Weights of a small GPT-style language model, trained from scratch on English Wikipedia: 12 heads of 64, biases.
MLP neurons of a small language model. Each row is named by its layer, matrix (gate and up: input weights; down: output weights) and neuron, and shows model dimensions 480-575. Each number is 128 + 24 x the weight over its row's rms, rounded and kept within 0 to 255. A neuron's up and down rows have the sign that makes its largest values positive.
After each neuron's rows, "fires on" lists the tokens most often at its 100 highest values on Wikipedia text that the model never trained on; "raises" lists the tokens whose logits its output raises most directly, leaving later layers aside.

L2.gate761 [147 122 142 158 174 143 137 117 140 129 123 138 152 162 179 136 129 130 104 133 166  97 165  82 125 114 153 121 151 138 125 113 105 140 126 143 123 107 144 117 174 122 117 123 133  98 145 125 101 121 156 104 152 157 135 107 158 135 119 143 124 125 145 160 128 118 164 131 142 172 110 157 112 156 118 171 150 111 130 134 104  99 166 104 103 167 144  77 118 150 105 117 145  83  71 158]
L2.up761 [154  96 155 115 130 148 122 107 140 144 104 137 129 149 107 143 154 140 124 149 138 134  95 148 126 117 138 152 140  90 127 139 124 111 146  91 127 123 116 174 132 114 115 147 147  91 146  98 127  97 134 128 167 124 142 117 117  96 108 142 156 137  68 158  75 162 115 121  78 118 109 138 206 151 124 111 102  82 198 173 131 108 174 148 146 105  98 139 117 122  85 171  75 121 127 146]
L2.down761 [132 121  68 139 141  83 165 143  66 124 132  95 102  92 125 135 143 121 133 110  92 143 150 140 129 164 122 133  93 110  81 129 136 143 150 132 108 132 138  99 135 138 137  73  96 132 124 109 145 152 155 175 130 127 114  99 129 160 103  92 107 119 172  99 171 133 167 144 137  93 154  79 136 106 186  94 135 179  65  96 141 119  83 139 134 113 130 127 114 141 147 139 163 134 112 123]
fires on: "F", " |", " (F", " \"F", " Year"
raises: "ries.", "ry.", "th)", "ry,", "caster"

L7.gate610 [ 99 104 134 111  70 113 188 114 150 170 155 131 140 129 121 151 125 102 114 105 147 127 155 126 129 162  98 158 152 158 108 132 119 122 139  93  92  96 130 107 154 137 109 129 108  60 126 157  94 162 140 117 131 141 114 157 132 112  92 159  97 114 138 141 117 108 135 125 168 108 151 132 131 127 137 133 133  80 126  96 105 138 121 136 152 159  74 126 128 135 128 148  99 150 158 161]
L7.up610 [ 98 118 115 124 146 124 175 107  96 101 103 154  99 168 149 136 170 127 150 146 127 147 123 104 123 193  80 142 133 155 126 130 174 117 104 101 151 151 110  85 163 133 123 139 126 100 152 136 142 131 130 103 119 191 137 130 156 117 126 106 113 113 128 159 108 144 174 173 153 122 128 111 189 147 119 147 127 138 127 101 100 138 138 161 110 161 119 147 127  87  95 123 152 122 137 135]
L7.down610 [122 161 157 105 147 148 134 102  82 136  97 129 140 171  99 139 149 145 122 133  93 144 151 131 112 162 129 145 151 153 139 137 147 100 124 113  92 137 140  83 124 151 188 139 115  92 153 114 159 142 108 127 164 153 134  95 145  94 139 109 122  90  96 135 133 102 158 139 121 135 149 122 152 107 139 138 114 149 116 118 121  93 101 139  88 131 160 173 164 104 124 111 145 108 128 104]
fires on: " |"
raises: "\n", " ", "|---|---|---|---|---|---|---|", " Post", " else"

L3.gate287 [ 91 127 150 118 128 146 154 147 133 106 131 182 109 104 162 112 113 124 122  80 124 120 121 145 105 164  85 135 119 163 134 117 147 168 158 148 132 141 113 127 148 147 115 146 162 123 175 124 170 106 148 195 102  99 120 143 123 144  92 135 143 137 108 161 143  94 150 113 116 148  89 150  81 126 114 126 148 155 123  96 120 100 142 142 143 129 111 135  88 102 134 120 143 141 132 110]
L3.up287 [102 113 120  99 134  88 109 166 110 110 130 115 136 121 122 114  97 125 127 138  96 160 131 109 146 157 118 128 121 161 115 164 156 128 105 149 126 172 118 131 156 187  94 150 118 117 155 139 128 132 138 138 137 175  95 126  88 141 182 130 160 106  96 141 169 206 126 106 154 133 143 137 122 150 111 185 186  72 119 135  74 105 148 110 143 126  99 138 145  83 136 133 163 112 101 166]
L3.down287 [119 109 134 164 116 121 147 167 125  49 154 184 162 146 122 114 137 109  95 173 129 160 136 143 156 160  96 108 136  79 153 123 152 131 199 102 137 149 124 161  94 173 123 113 137 122 183 128 106 104 102 111 108 108 156 153 123 135 105 128 135 141 158 129 127 136 110 119 131 183 133 147 176 102  72 154 106 169 142 151 176 107 126 131 111 103 106 126 123 146 122 132 103 141 153 100]
fires on: " including", " such"
raises: " a", " an", " the", " some", " its"

L3.gate1163 [128 148 129 175 108 153 153  75 151 113 100 124 128 136 120  85  65 123 127 132  94 132 116 145 141 134 143 126 121 152 100 133  72 128 151 122 155 104 173 124 122 152 101 144 115 139 125 130  94 121 158 122 117 106 112 141 113 124 156 103 141 128 164 137 142 152 170 133 161 129 145 120 144 136  95 148 140 114 150 139 124 110 124 155 133 125  94  96 117 134 131 118 120 174 147 126]
L3.up1163 [159 127 114 131 132 142 131  85 149 103 134  94 111 105 101 111 121 112 101 162  86 150 132 124 157 151 170 126 125 128 113 140 101 160 128 108 123  97 147 106 151 159  94 168  94 127 131 108 126 133 104  96 130 123 138 125  83 107 141 137 152  97 190 139 131 174 125 145 185 129 136 147 127 144 146 124 146 126 161 161 109 112 148 121 147 118  87 135 140  87 129  97 120 182 122 146]
L3.down1163 [175 115 123 120 175 150 128 146 135 105 153  96 128 129 143 157  91 112 119 138 150 148 147 121 155 147 122 116 150  81 133 131 147 108 127 119 105 168 116 135 140 132 132 108 137 121 154  85 171 145  97 114 126 162 120  88 108 144  65 153 127 123 104 149 140 120 127 170 148 135 132 130 112 132 120 135 122 136 167 122 155 156 108 112 166 170 109  96 152 154 150 109 122 127 129 103]
fires on: ";", "9;", "2;", " 20;", "8;"
raises: " |", " however,", " —;", " Nominated", " "

L7.gate290 [125  58 119  87 166 132 131  93 139 145 111 111 120 147 163 130 124 116 141 130 177 113  99 159  74 141 122  99 116 108 155 123  98 128 100 101 112 147 138  93 164 121  99  78 164 105 155 153 145 192 123 103 145 105 178 124 113 121 114 119 119 135 133 168 119 109 157 133  97 142 125 113 141 155 135  99 138 104 112 115 146 126 109 144 136 167  99 114 121 103 151 144 110 152 125 142]
L7.up290 [119 100  90 131 126 126 103 145 191 137 143 144 122 145 164 115 113 112 148 115 130 154 147 141 148 114 124 135 137 117 169 125 103 127 151 152 163  93 128  97 137 132 125 113 132 100 136 158 129 128 138 120 139 126 149 193 134  88 180 127 155 161 128 104  75 144 139 153 133 120 144  97 164 113  83  95 143  80 124 108 125 110 131 145  80 163  76 146 102 128 148 123 116 111 129 117]
L7.down290 [121 117 103 108 134 137 126 123 116 145 145 125 150 168 159 129  93 117 156 144 166 165 141 161  96 129 114 114 110  88 160 115 111 116 115 137  98 139 109 113 164 101 160 130 134 104 162 133 160 161 112 102 119 117 132 136 118 117 125 103 122 139 103 116 115 121 139 115  91 146 129 110 129 119 152 115  86 109 149 127 159 138 112 136 115 116 141 143 168 113 167 122 117 136 133 144]
fires on: " |"
raises: "\n", " ", " P", " then", " G"

L7.gate404 [113 140 150 139 171 132 120 111 108  76 146 124 152 100 127 172  97 141 157 146 157 142 117 114 154  60 107 127 145  84 143  97 113 114 125 119 127 131 120 130 115 122 109 117 154 130 153 149 149 145 135 139 127 112  96 167 172 152 150 128  74 110 126  96  85 134  89 129 149 126 149 133 105 109 118 168 136 125 148  80 148 121 151 150 165 122  79 129 109  99 158  93 179 136 140 114]
L7.up404 [139 138 110 122 150 135 101 134  98 144 136 110 145 108 146 123 153  93 132 118 157 137 144 140 122 106 121 108 128 136  89 151  83 145 175 114 137 118 127 114 124 184 141 103 119  92 180 117 140 127 138  90  83 118 126 105 129 129 114  70 132 119 123 153 124 118 181 129 140 120 104 154 136 108 126 146 116 116 150 108 133 114 116 167 101 151 117 127 119 139 128 152  88 113 100 149]
L7.down404 [123 136  92 141 137 139 135 107 135 134 155 121 111 115 133  95  92 122 126  91 128 139 115 108 120 100 128 152 120 123 144 165 124 176 128 118 103  91 128 117 156  95 128 160 181 124 181 135 156 148 150 140 129 111 136 186 147 113  58 119 110 146 127 143 123 106 104 173 126 106 119 142 115  76 135 116 164 166 152 141  95 146 100  83 165 101 117 120  97 121 153 160 161 106 107 156]
fires on: " in", " In", "In"
raises: " the", " order", " particular", " turn", " early"

L2.gate735 [128 125 125 142 100 127 132 128 115 144 152  98 137  96 139 147 133 129 159 140  46 116 113 118 174 151 139 156 130 128 187 133 111 129  99 126 122 101 132 126 116 114 111 101 154 136 102  81 157 190  95 128 156  98 113 136  87 116 126 113 117 137  75 124  71 145 108  88 122 159 133 155 108 111 143 131 125 150 156 179 156  81 112 131 113 129 127 155 144  84 151 103 139 140  89 111]
L2.up735 [161  99 134 165 105 126 115 116 142 120 106 125 147  84 130 127 165 134 120 139 113  79 166 106 172 119 130 125 129 111 116 113 131 139 149 188 115 140 169 116 164  88 103  96  94 108  79 132 133 132 108 106 182 112 110 103 120 137 101 142 164 123 118 122 113 110 147 107 135 128 118  96 102 105 135 128 108 110 147 106 142  90 117 117 112 116 120 135 119 127 175  89 123 141 151 117]
L2.down735 [106 133 119 123 139 113 143 142 114 138 149 135  96 172 116 151 122 107 134 121 164 181 109 114  72 154 105 151 143 139 130 150 129 126 125  60 137 121  90 159  89 152 140 156 167 165 186 131 122 122 127 148  82 131 134 155 133 144 116 155 114 137 134 130 144 125 125 123 106 126 156 178 140 172 118 137 139 164 138 127 115 159 128 136 165 142 157  89 133  92  89 181 120 109 117 134]
fires on: " with"
raises: " the", " a", " some", " its", " certain"

L7.gate1007 [109 130 110 142 147 134 121 139 191 141 151 135 118  96 166 133 145 119 137 120 124 101 127 140 120 138  63 125 131 111 103 120 115 159 162 109 131 114 143 113 155 134  99  87 129  93 162 156 139 183 139 106 134 130 141 131 139 120 148 113 109 148 133 123 117 121 141 125 109 102 118 131 131 116 150 118 171  85 128 113 190 113 123 126 140 158  89 121  97 118 113 122 109 167 139 124]
L7.up1007 [112 104 127  89 159 118 120 140 169 114 124 120 161 107 144 152 171  87 124 147 146 127 120 129 109  83  67 129 148 103 136 143 150 125 105 114 121 150 148  86 131 152 115 105 155 121 146 124 156 165 136 112 134 104 139 150 135 102 149 110 131 130 147 136 101 153 165 128 112 122 110 119 143 163 151 114 124 116 105 113 151 117  97 123 150 173 129 125 135 123 116 188  95 124  82 152]
L7.down1007 [110 108 136 107 126 107 105 117 106 152 122 122 150 147 153 113 154 133 169 121 178 150 128 144 111 107 113 114  95 140 175 138 111  86 113 123 107 158 124 103 128 100 162 147 127 115 148 151 126 103 132 132 146 124 151 142 124 130 114 118 140 110 102 117 115 136 158 130  98 134 107 147 136 125 142 149 143 150 112 106 132 133 131 121 127  88 147 144 196  95 156 144 118 105 153 151]
fires on: " |"
raises: " ", " —", "\n", " –", " -"

L2.gate1007 [161 129 153 129  71 131 150 166 114 143 148 152  68  91 149 177 168 136 126 122 123 133 106 121 145 127 116 126 143 108 150 109 124 157 139 111 108  96 112 130 156  98  99 136 154 106 158 115 131 118 127 101 142 105 139 112 148 100 174 135 102 146  75  55 159 122 106 138 159 123 131 137 144 122 156 101 149 112  93 152 162 145 109 136 139 159 119 123 133 132 142 145 112 199 119 122]
L2.up1007 [123 129 143 114 136 123  71 132 136 131  97 146 109 124 129 115  89  93 128 157  87 129 120 121 145 111  93 127  90 153  97 134 175 115 131 130 161 148 117  92 169 125 167 166 149 146 125 123 141 143 162 129 147 110 121 135 164 174 137 150 151 127 185 139  68 131 136 137 122 142 148 172 149 124 119 146 119  91 108 118 148  89 128 167  81 117 137 104 116 128 141  97 146 111 109 154]
L2.down1007 [124 142 110 127  71 119 181 134 105  97 151 148 102 118 136 151 139 141 105 108 113 112 119 113 117 130 151 131 170 121 151 110  98 174 140 129 102  81 111 167  90  99 115  89 185  98 100 121 133  98 106 113 135 104 132 136 142  92 119 136 117 152  63  79 170  86 109 107 151 106 136 144 140 119 148 112 148 152 126 145 154 184  92 113 159 161 136 125 131 129 100 140  73 172 111 124]
fires on: " British", " Japanese", " French", " military", " Spanish"
raises: " the", " a", " this", "lay", ",000"

L3.gate525 [122 113 141 106 158 110 118 124 139  98 107 111 150  80 100 134 100  95 104 106 128 116 199 111 119 137 110 112 134 126 137 141 167 155 154 140 163 110 129 132 143 160 118 134 124  96 150 145 153 200 104  89 131 148 113 165 133 154 154  70 126  87  97 127 116 111 123 107 146 104 137 122 136 159 124  63 181 137 164 136 139 140 149 130 132 106 112  71 151 129 141 131 155 158 170 166]
L3.up525 [126 129  89 145 126 112 122 168 178  95  88  85 118  72 137 143 158 106  91 127 144 139 185 156 138 140 123 109 114 122 120 147 126 101 149 108 176 113 120 152 123 107 144 116 115  84 120 123  84 148 129 149 107 132 193  94 143 114 134 132 122 121 149 130  93 138  89 119 205 137 162 135 120 122 149 124 143 117 156 134 115  86 149 110 132 115  86 147  93  94 112 119 110  83 122 128]
L3.down525 [137 173  94 135 113 126 130 138 130 115 149 143 118 132 120 132 105 129 140 109  97 127 127 106 102 124 140 133 141 115 136 168 155 150  88 148  85 121 121 103 158 152  69 145 186 117 192 103 162 136 113 130 132 114 121 150 141 114 143 163 125 151 127 107 160 107 159 126 136 130 124 114 111 105 117 139  98  98 150 105 113 150 135 125  79 138 194 125 119 129 112 131  85 135 172 141]
fires on: " for", " are", "In", " in", " In", " (in"
raises: " the", " this", "t.", " a", " some"

L7.gate1250 [133 135 132 104 114 155 102 130 139 111  59  83 136 101  76 164 138 158  98 126 158 130 150 101 122 135 183 117 150 155 112 118 160  93 117 111 108  95 137 108  99 110 133 157 133 129 118  67  89 145 142  68  87 120 138 169 127 183 125 142 134 110 123 102 111 124  91 139 121 122 170 138 129  89 118 113 113 138 147  99 138 107 143 134 112 131 137 125 129 150 127 107 123 124 150 146]
L7.up1250 [132 134  95 124 118 155  99 128 137 129 170 104 176  84 131 119 101  66 117 131  91 159 135 150 133 136 130 150 112 162 102 139 126 135 164 115  98 132 146 124 134 151 137 145 130 130 137 114 159  83 122 186 108 134 130 160 106 128 121  55 145  65 149 163  82 113 152 119 114  73 109 133 162 117 143 127 133 146 127 105  97 116  94 129  94 124 134 108 118 135 157 124 122 150 162 140]
L7.down1250 [118 120 124 101 146 122 148 117 139 109 132 144 118 123 119 145 134 112  94 132 121 106 135 100 105 101 142 117 165 144 139 118 179 129  93 129  85  59 121  86 106 107 140 138 139 117 159 104 124 139 119 133 101 144 131 183 112 149 114 135 116 135 139 132 119 105 118 133 144 150 113 149 125  99 137 122  88 144 146 160 164 144 114 104 120 169 162  93  73 139 143 137 131 153  94 167]
fires on: " in", "In", " In", "own", " out", " Out"
raises: " addition", " order", " the", " exchange", "-line"

L3.gate549 [123 103 155  60 133 128 104 156 143 133 121 120 140 138  80 132 113 131 162 107 113 134 115 141 158 132 148 141 123 191 153 141 146 145  98 160 131 139 135 130 123  92 160  68 137 143 101 133 124 139 137 112 139 104 114 131 128 127 118 100 157  95 107 113 120  89 156 136 169 153 131 169 120 143 124 123 122 131 163 125  87 152 111 148 132 145 127 139 150 125 105 152 102 106  93 129]
L3.up549 [142 123 140 105 119 162 120 139 146 118 155 143 116 122 175 144 136 128  71 151  83 139 166 143 146 114 121 142 101 136 132 163 111 116 150 131 137 136 126 182 176 117 133  94 104 125 126  94 135 115 155 152 137 134 106 133 174 116 130 132 170 152 176 119 106 122 134 131 163 160 133 101 126 122 149 135 149 131 132 135 140 112 165 149 140 119  89 134  71 123 127 122 139 114 138 168]
L3.down549 [110 110  84 114 165 155 119 100 112 121 124  89 146 136 123 121 126 139 125 129 126 142  79 171 158 109 111 102 153 153 155 107 140 167 132 160  76 128 164 146 143 106 156  90 144 130 131 145 119  81 135 122 148  99 130 101 109 114 130  97 165 108 129  90 182 101 176 103 127 132  98 142 130 136 101 129  99 151 208 117 127 166  69 161 172 129 185 145 162  97 103 118 115 127  81 114]
fires on: " when", " where", " how", " That", " that", " When"
raises: " they", " she", " he", " we", " it"

L2.gate1375 [125 149 139 100 126 119  84 153 137 128 134 154 120 137 163 124 138 132  74 107 100 126 171 148 155 163 127 105 108 112 110  94 120 123 151 152 165 124 108 167 100 121 116 114 104 143 139 112 170 133 157 137 129 146  85 111 141 132 119 121 165  94 111 130  97 124 147 143 120 144 105 116 169 123  97 130 128 142 164 140  88 138 141 161 116  85 129 130  54 151 127  98 171 127 103 146]
L2.up1375 [137 127 142 104 154 161 103 131 145 111 113 143  83 142 113 140 116 102 148 114 138 149 103 134 175 115 141 123 160 115 178 122 164 137 132 134 102  87 109  87 132 126 123 141 129 117 112 125 149 146  56 105 143 129  75 127 119  77  93 137 151  86 106 148 138 105 124  97  94 143 112 117 127 142 115 150 108 127 117  99 162 110 156 170 167 116 120 142 120 145 143 175  90  79 140 136]
L2.down1375 [120 158 120 134 158 158 129 129 158 108 138 122 151 166 145  92 122 140 143 125  86 102  95 145 172 130 124  95 121 138 147 128 113 127 148 128  98 138 116 188 132  84 121 150 116 144 139 104 114 112 124 160  93 115 106  77 144 130 160  85 171 130 158 107 147 151 122 118  97 136 123 143  83 140 147 129 123 142 117 112 159  96 120  84 147 127  82 101 137 115 141 147 108 114 138 116]
fires on: " so", " how", " very", " too", "so"
raises: " far", " much", "on,", "on.", " many"

L7.gate733 [ 91 119  92 145 121 130 111 139 155 151 127 132 141 134  96 119 123 125  79 115 111 161 153 116 102 154 145 136 117 143 132 117 117 154 173 152 141 152 173 146 135 136 104 133  96 139 128 137 123 104 172 154 124 130 122 145 141 125 126 141 159 115 115 119 140 112 125 118 149 144 126 169 127 137 110 127 116 134 138  87 128 108  94 135 138 128 113 153 125 102 161 123 103 109 112 170]
L7.up733 [ 82  83  98 151 154 147 156 150 150 102 108 132 115 134  90 122 133 157 123 158  93 178  96 163 150 149 142 127 141 128  85 115 132 122 141 104  74  87 143 158 115 151 162 137  83 128 126 126 103 117 145 196 146 149 103 150 128 115 132 135 153  90 117 133 147 162 118 148 124  97 144 125 135 144 121 143 110 134  95 153 142  90 139 132 109 100 141 149 152 137 152 107 128 123 139 132]
L7.down733 [206 119 141 150 167 167 163 130  74 104 107 140 155 189 134 132 154 106 137 123  91 135 104 149 156 126 145  60 145 135 187  94 116 165 132 104 114 134 107 152 126  94 118 130 118 138 120 107 126 127 111 136 130 109 158 108 140 145 117 111 178 156 154 100  99 159  97 152 112  94 103 157 116 104 131 138 128  96 107 100 158 114 118 128  86 132 125 146 154 101 109 129 110  94 146 145]
fires on: " as", " so", " very", " too", " how", " November"
raises: " much", " far", " many", " few", " little"

L7.gate1406 [ 99 124 123 117 108 139 133 134 185 134 129 112 135 141  89 126  86 146 144 127  99 130 111 104 125 109 159 142 141  97 115 122 166 101 174 114 129 112  70 119 109 109 118 140 111 109 135 148 113 175 124 118 138  88 105 138 127 133 168 127 135 146 117 115 120 130 134 106 155 104 126 118 191 128 124 125 147 135 138 116 103 134 144 151  90 160 120 178 126 142 132 121 101 146 104 111]
L7.up1406 [123 153 132 164 211 123 141 177 112 115 116 117 104 114 178 122 140 121 114 161 148 151 121 151 117  54 153 143 113 129 105 132  90 145 135 114 143 123 115  88 154 176 123 117 117 127 108 157 165 116 154 139 124 140 177 112 188 132 134 112 116 141 156 108 130 155 163 146  88 100 114 113 120  96 127 160 111 148 122 118 158 153 117 130 106 134 112 118 121 127 140 139 156 132 141 126]
L7.down1406 [127 125 110  85  80 113 116  97 158 166 141 121 105  97 123 144  78 151 134  76  80 117 126 105 170 122 138 140 108 116 125 120 131 120 116 163 124 113 111 139 103 116 108 170 156 101 147 115 103 139  89 167 151 135 129 145 122 138 165 137  92 152 133 131 112 116 103  89 145 110 154 166 166 161  82  64 138 112 188 114 117 125 173 105 142 111 120 144 130 124 128 110 112 143 141  92]
fires on: " West", " South", " North", " Eastern", " western", " Southwest"
raises: " region", " streets", " area.", " Netherlands", " East"

L7.gate727 [177 149 121 126 152 156  88 112 186 145 142 127 124 133 153 121  97 121 159 142 111 125 123 113  89 148  89  95  66 133 104 147  77 159 146 146 134 127 150 137 117 103 159 141 137  70 104 131 136 148 133 115 131 159 122 111 147 127 101 107 136 134 137 173 101 135 131 131 154 157 110 141 114 132 115  98 130 119 122  70 129 169 156 121 140 143  77 102 140 145 115 122 164 113 132 134]
L7.up727 [114  72  86  89  98 125 108 141 129 125 148 141 147 123 121 102 146 146 101 148 108 125 147 142 120 114 102 131 132 146  88 122 139 136 136 137 142 108 133 138 137 117 151 103  91  64 127 141  90 125  93 115 158  71 134 131 101 139  95 110 157 117 100 127 120 119 125  87  95 126 102 162 117 135 136 101 102 163 151  98 102 154 118  96 146 128  66 157 195 172 144 115 135  77 124 131]
L7.down727 [116 110 126 102  65 131 148 173 101 171 158 115 153 133 152 123 109  82 150 130 132 150 138 130 124 119 120 135  90 145 151 143 167 101 113 139 132 110 127  98 144 157 101 109 108 132 186 155 157 106  89 126 126 106  85 145 115 152 159  99 131 121 125 101 139 114  85 191  98 152 130 101 110 122  84 128 127 133  95  93 144 119  85 102 105 152 135 112 160 123 182 160 101 136 133 143]
fires on: " |", " that"
raises: " ", "\n", " current", "age.", "ages"

L7.gate360 [148 117 122  83 160 145 174 163 152  95 189 115 126 124 114 100 142  95 134 109 156 173 149 100 113 142 123 118 136 150  97 111 136 135 132 103 118  73 118 143 128 147 136 129 122  89 135 168 142 156  99 116 128  94 153 148 130 133 157 100 108 113 114 119 143 127 131 167 112 145  85 132  91 115 118 126 127 134 175 117 120 156 142 124 146 133 150 127 156 129 120 115 109 115 142 161]
L7.up360 [164 124  89 123 133 132 139 136 121 124 103 132 123 140 113 106 111 170 110 138 111 136  99 122 195 119  72 153 154 111 134 175 179  57 183 198  97 185 179 130 153 143  76 127 100 132 147 165 169 132 131 139 145 114  89 132  85 107 110 140 116  99 145  74 144 167  95 179 115  63 155 110 153 142 142 125 152 118 157 130  73 150 136 139 103 138 144 132 116  66 105 134  95 152 151 104]
L7.down360 [164 119  94 143 148 115 140 120 179 133 124  90  94 159 128 165 109 122 204 134 186 121 110 112 117  80 164 119 122 113 114 108 155 113 138  51 120 124 142 160 120 109 112 159 109 142 138 139 138 145 146 151  59 108 130 137 149 127 137 112 106  83 129 119 130 138 139 151 137 155 117 132 139 170 157 155 133 124 112 116 129 138 110 119 116 141 183 160 181  96 114 112  74 117 194 109]
fires on: " with", " and", " before"
raises: " the", " a", " him", " an", " one"

L6.gate419 [160 103 126 138 147 146 135 110 131 123 147 116 115 128 157 138 146 114 140 118  99 102 135 110 129 114 125 148 123 115 124 110  83 163 113 138 114 154 126  82 168 107 112 148 127 106 117 131 129 181 127 109 122 100 136 148 113  80 158 152 148 138 108 100  82 129 129 163  79 108 117 137 145 149  97 103 129  97 130  87 113 144 112 142 149 177  94 126 127 111 194  77 110  96 131 130]
L6.up419 [133 127 110 122 102 119 131 104 159 126 166  96 112  92 152 135 144 105 124 132 104 128 137 119 170 141 122 147 126 119 171 111 135 105 139 157 108 160 105  90 178 114 143 152 116 110 139 123  80 173 119 138 108 103 151 155 149  86 153 183 133 159 128 106  83  90 132 153 117 139 161 133 159 115  84 103 117 121 157 124  96 131 101 117 150 141  93 154 149 151 195 141 127 105 138 175]
L6.down419 [137 128 158  88 132 102 141 135 120 140 122 122 146 152 168 152 105 136 148 168 144 143 116 130 118 129 115 125 128 125 144  36 133 125 116 128 127 140 113 160  99 115 153 107 125 115 169 228 147 124 112 131 134 120 112 105 152 205  89 103 134  98 126 135 144 127 139 117 144 154 136 148 135 123 144 165 145 100 125 136 127 128 131  64 128 114 120 133 150 108 105 140 149 159 187  99]
fires on: " |"
raises: "\n", " ", " —", " Succeeded", " himself"

L2.gate358 [120 123 165 119 162 123 107 171 119 149 135 171 160 103 118  93  95 140 107 132 136  80 124 114 118  85 110 119 135 100  89 123 111 125 178 111 142 140 147  98 158 125  93 187 147 164 156 148 182 118 147  96 135 135 159 155 158 129 124 102 137 140 101 150  83  98 140 154 118  92 137 117 131 134 130 147 116 124 129 157 116 144 107  98 150 113 117 113 114  96 156 136 147 167 123 155]
L2.up358 [137 172 126 104 106 134  96 141  67 180 151 137  92 126 131 146 164 138 154 127 128 128 119 114 143 104 165 153 126 105 139 175 128 146 158 106  80  83 168 158 136 134 137 132 128 131  94  89 156 144 110 108 127 121 124 154 144 141 153  94 126 101 129 148 111 129  98 117  94 127 127 166 121 149 156 141  78 144 135 121 117 106 152 119 173  98 136 126 121 125 114 152  86 131 106 127]
L2.down358 [140 120 114 133 107 111 137 125 123 106 122  65  93 139 143 144 135 123 132 115 113 163 135 155 126 142 104 116 120 160 150 156 142 108  86 146  88 136 129 158  85  97 185  83 128  97  94  96  70 132  99 151 124 140  95 105 133 116 140 114 123 103 155 102 145 149 123 101 120 161 140 151 108 132 106 108 128  95 117  90 159 122 140 143 103 129 137 140 122 178 112 131 126  89 119 107]
fires on: " |", "ville", "ers,", " in", "ers.", "let"
raises: "45", "00", "50", "23", "10"

L2.gate743 [130 171 133 137 133 156 131 149  83 120 155 178 118 118 146 111 150 139 126 133 141 121 119 123 142 118 164 131 122 175 160 124 138 164 100 128  88  96 121 175 171 150 157  96 117 148 111 112 115 112 116  96 154 114 158 148  97 105 161 101 190 140 162 110 123  99 179  91  74 130 137 141 104  87 161 159 130 119 139 134 167 110 128 141 139 107 124  86 127 104 129 157 154 112 131 130]
L2.up743 [118 137 121 128 106 102 109 149 120 151 149 129 119 157 144 100 150  98 103 119 136  89 124 153 115 134 111 106 105 134 133 109 122 141 106 172 146 137  94  98 131 138 134 137  91 101 154 143 172  76 146 154 147 162 139 104  93 168 153 172 160 153 116 133 177 149 120 138  91 139 150 135 123 124 133 126  92 104 173 130 128 136 131 104 140 158  97 142  93 141 148 115 129 162 154 157]
L2.down743 [126 118 145 139 138 120 160 113 122  99 100 108 126 124 132 168 129 160 143 135 145 151 145 128 131 100 126 152 165 125 103 152 162 104 149  84 101 122 162 151 158 145 113 123 147 183 110 125  94 140 116 117 114 116 128 155 173  81 108  97 135 117 136 120 102  95 140 124 146 129 138 134 131 126 113 133 126 161 103 128 143  93 120 169 104 116 139 105 144  91  83 138 109 112 114 131]
fires on: " as", " during"
raises: " the", " a", " and", " an", " that"

L2.gate1182 [138 121  95 162 144 148 140 119 111 156 144 114 131 114 114 113 133 116 142 124 168 111 198 139 143  89 100  88 145 118 152 100 165 142 118 140 110 115 151 168 183 112 169 174 115 150 147 143 163 104 148 101 108 119  97 101 157 145 127 161 123 153  90  50 125 103 127 123  77 139 107 136 124 137 128 119 141 114 128 154 144 116 164 110 135 108  97 115 141 144 170 131 159 146 166 195]
L2.up1182 [128 135 116 121 120 161 125 137 157 143  78 156 147 146 127 102 120 107 147  86 101 134 131 112  95 112 124  98  69 135 109 118 104  87 164 112 138 175  97 141 123 144 129 122 140 110 156 182 135 123 116 132 113 135 164 142 111 117 141 106 147 120 149 167 103  66 110 136 131 118 144 152 133 103 126 116 142 163 127 109 125 153  99 147 140 146 112  90 132 128 113 117 122 107 133 166]
L2.down1182 [128 119  90 153 160 123 137 105 125 145 170 116 127 126 113  98 129 109 137 113 146 112 190 132 153 121 136 103 138 124 152  86 139 164 128 130 101 126 147 149 155 118 164 170 134 153 133 168 133 123 125 108  83 125 115  94 146 102 131 161 136 110  91  85 132 106 124 116  97 128 143 132 106 122 148  93 122 118 121 133 155 112 164 114 122 101 119 124 130 152 128 128 155 122 186 184]
fires on: " during", " During", " throughout", "During"
raises: " this", "During", " During", " the", " a"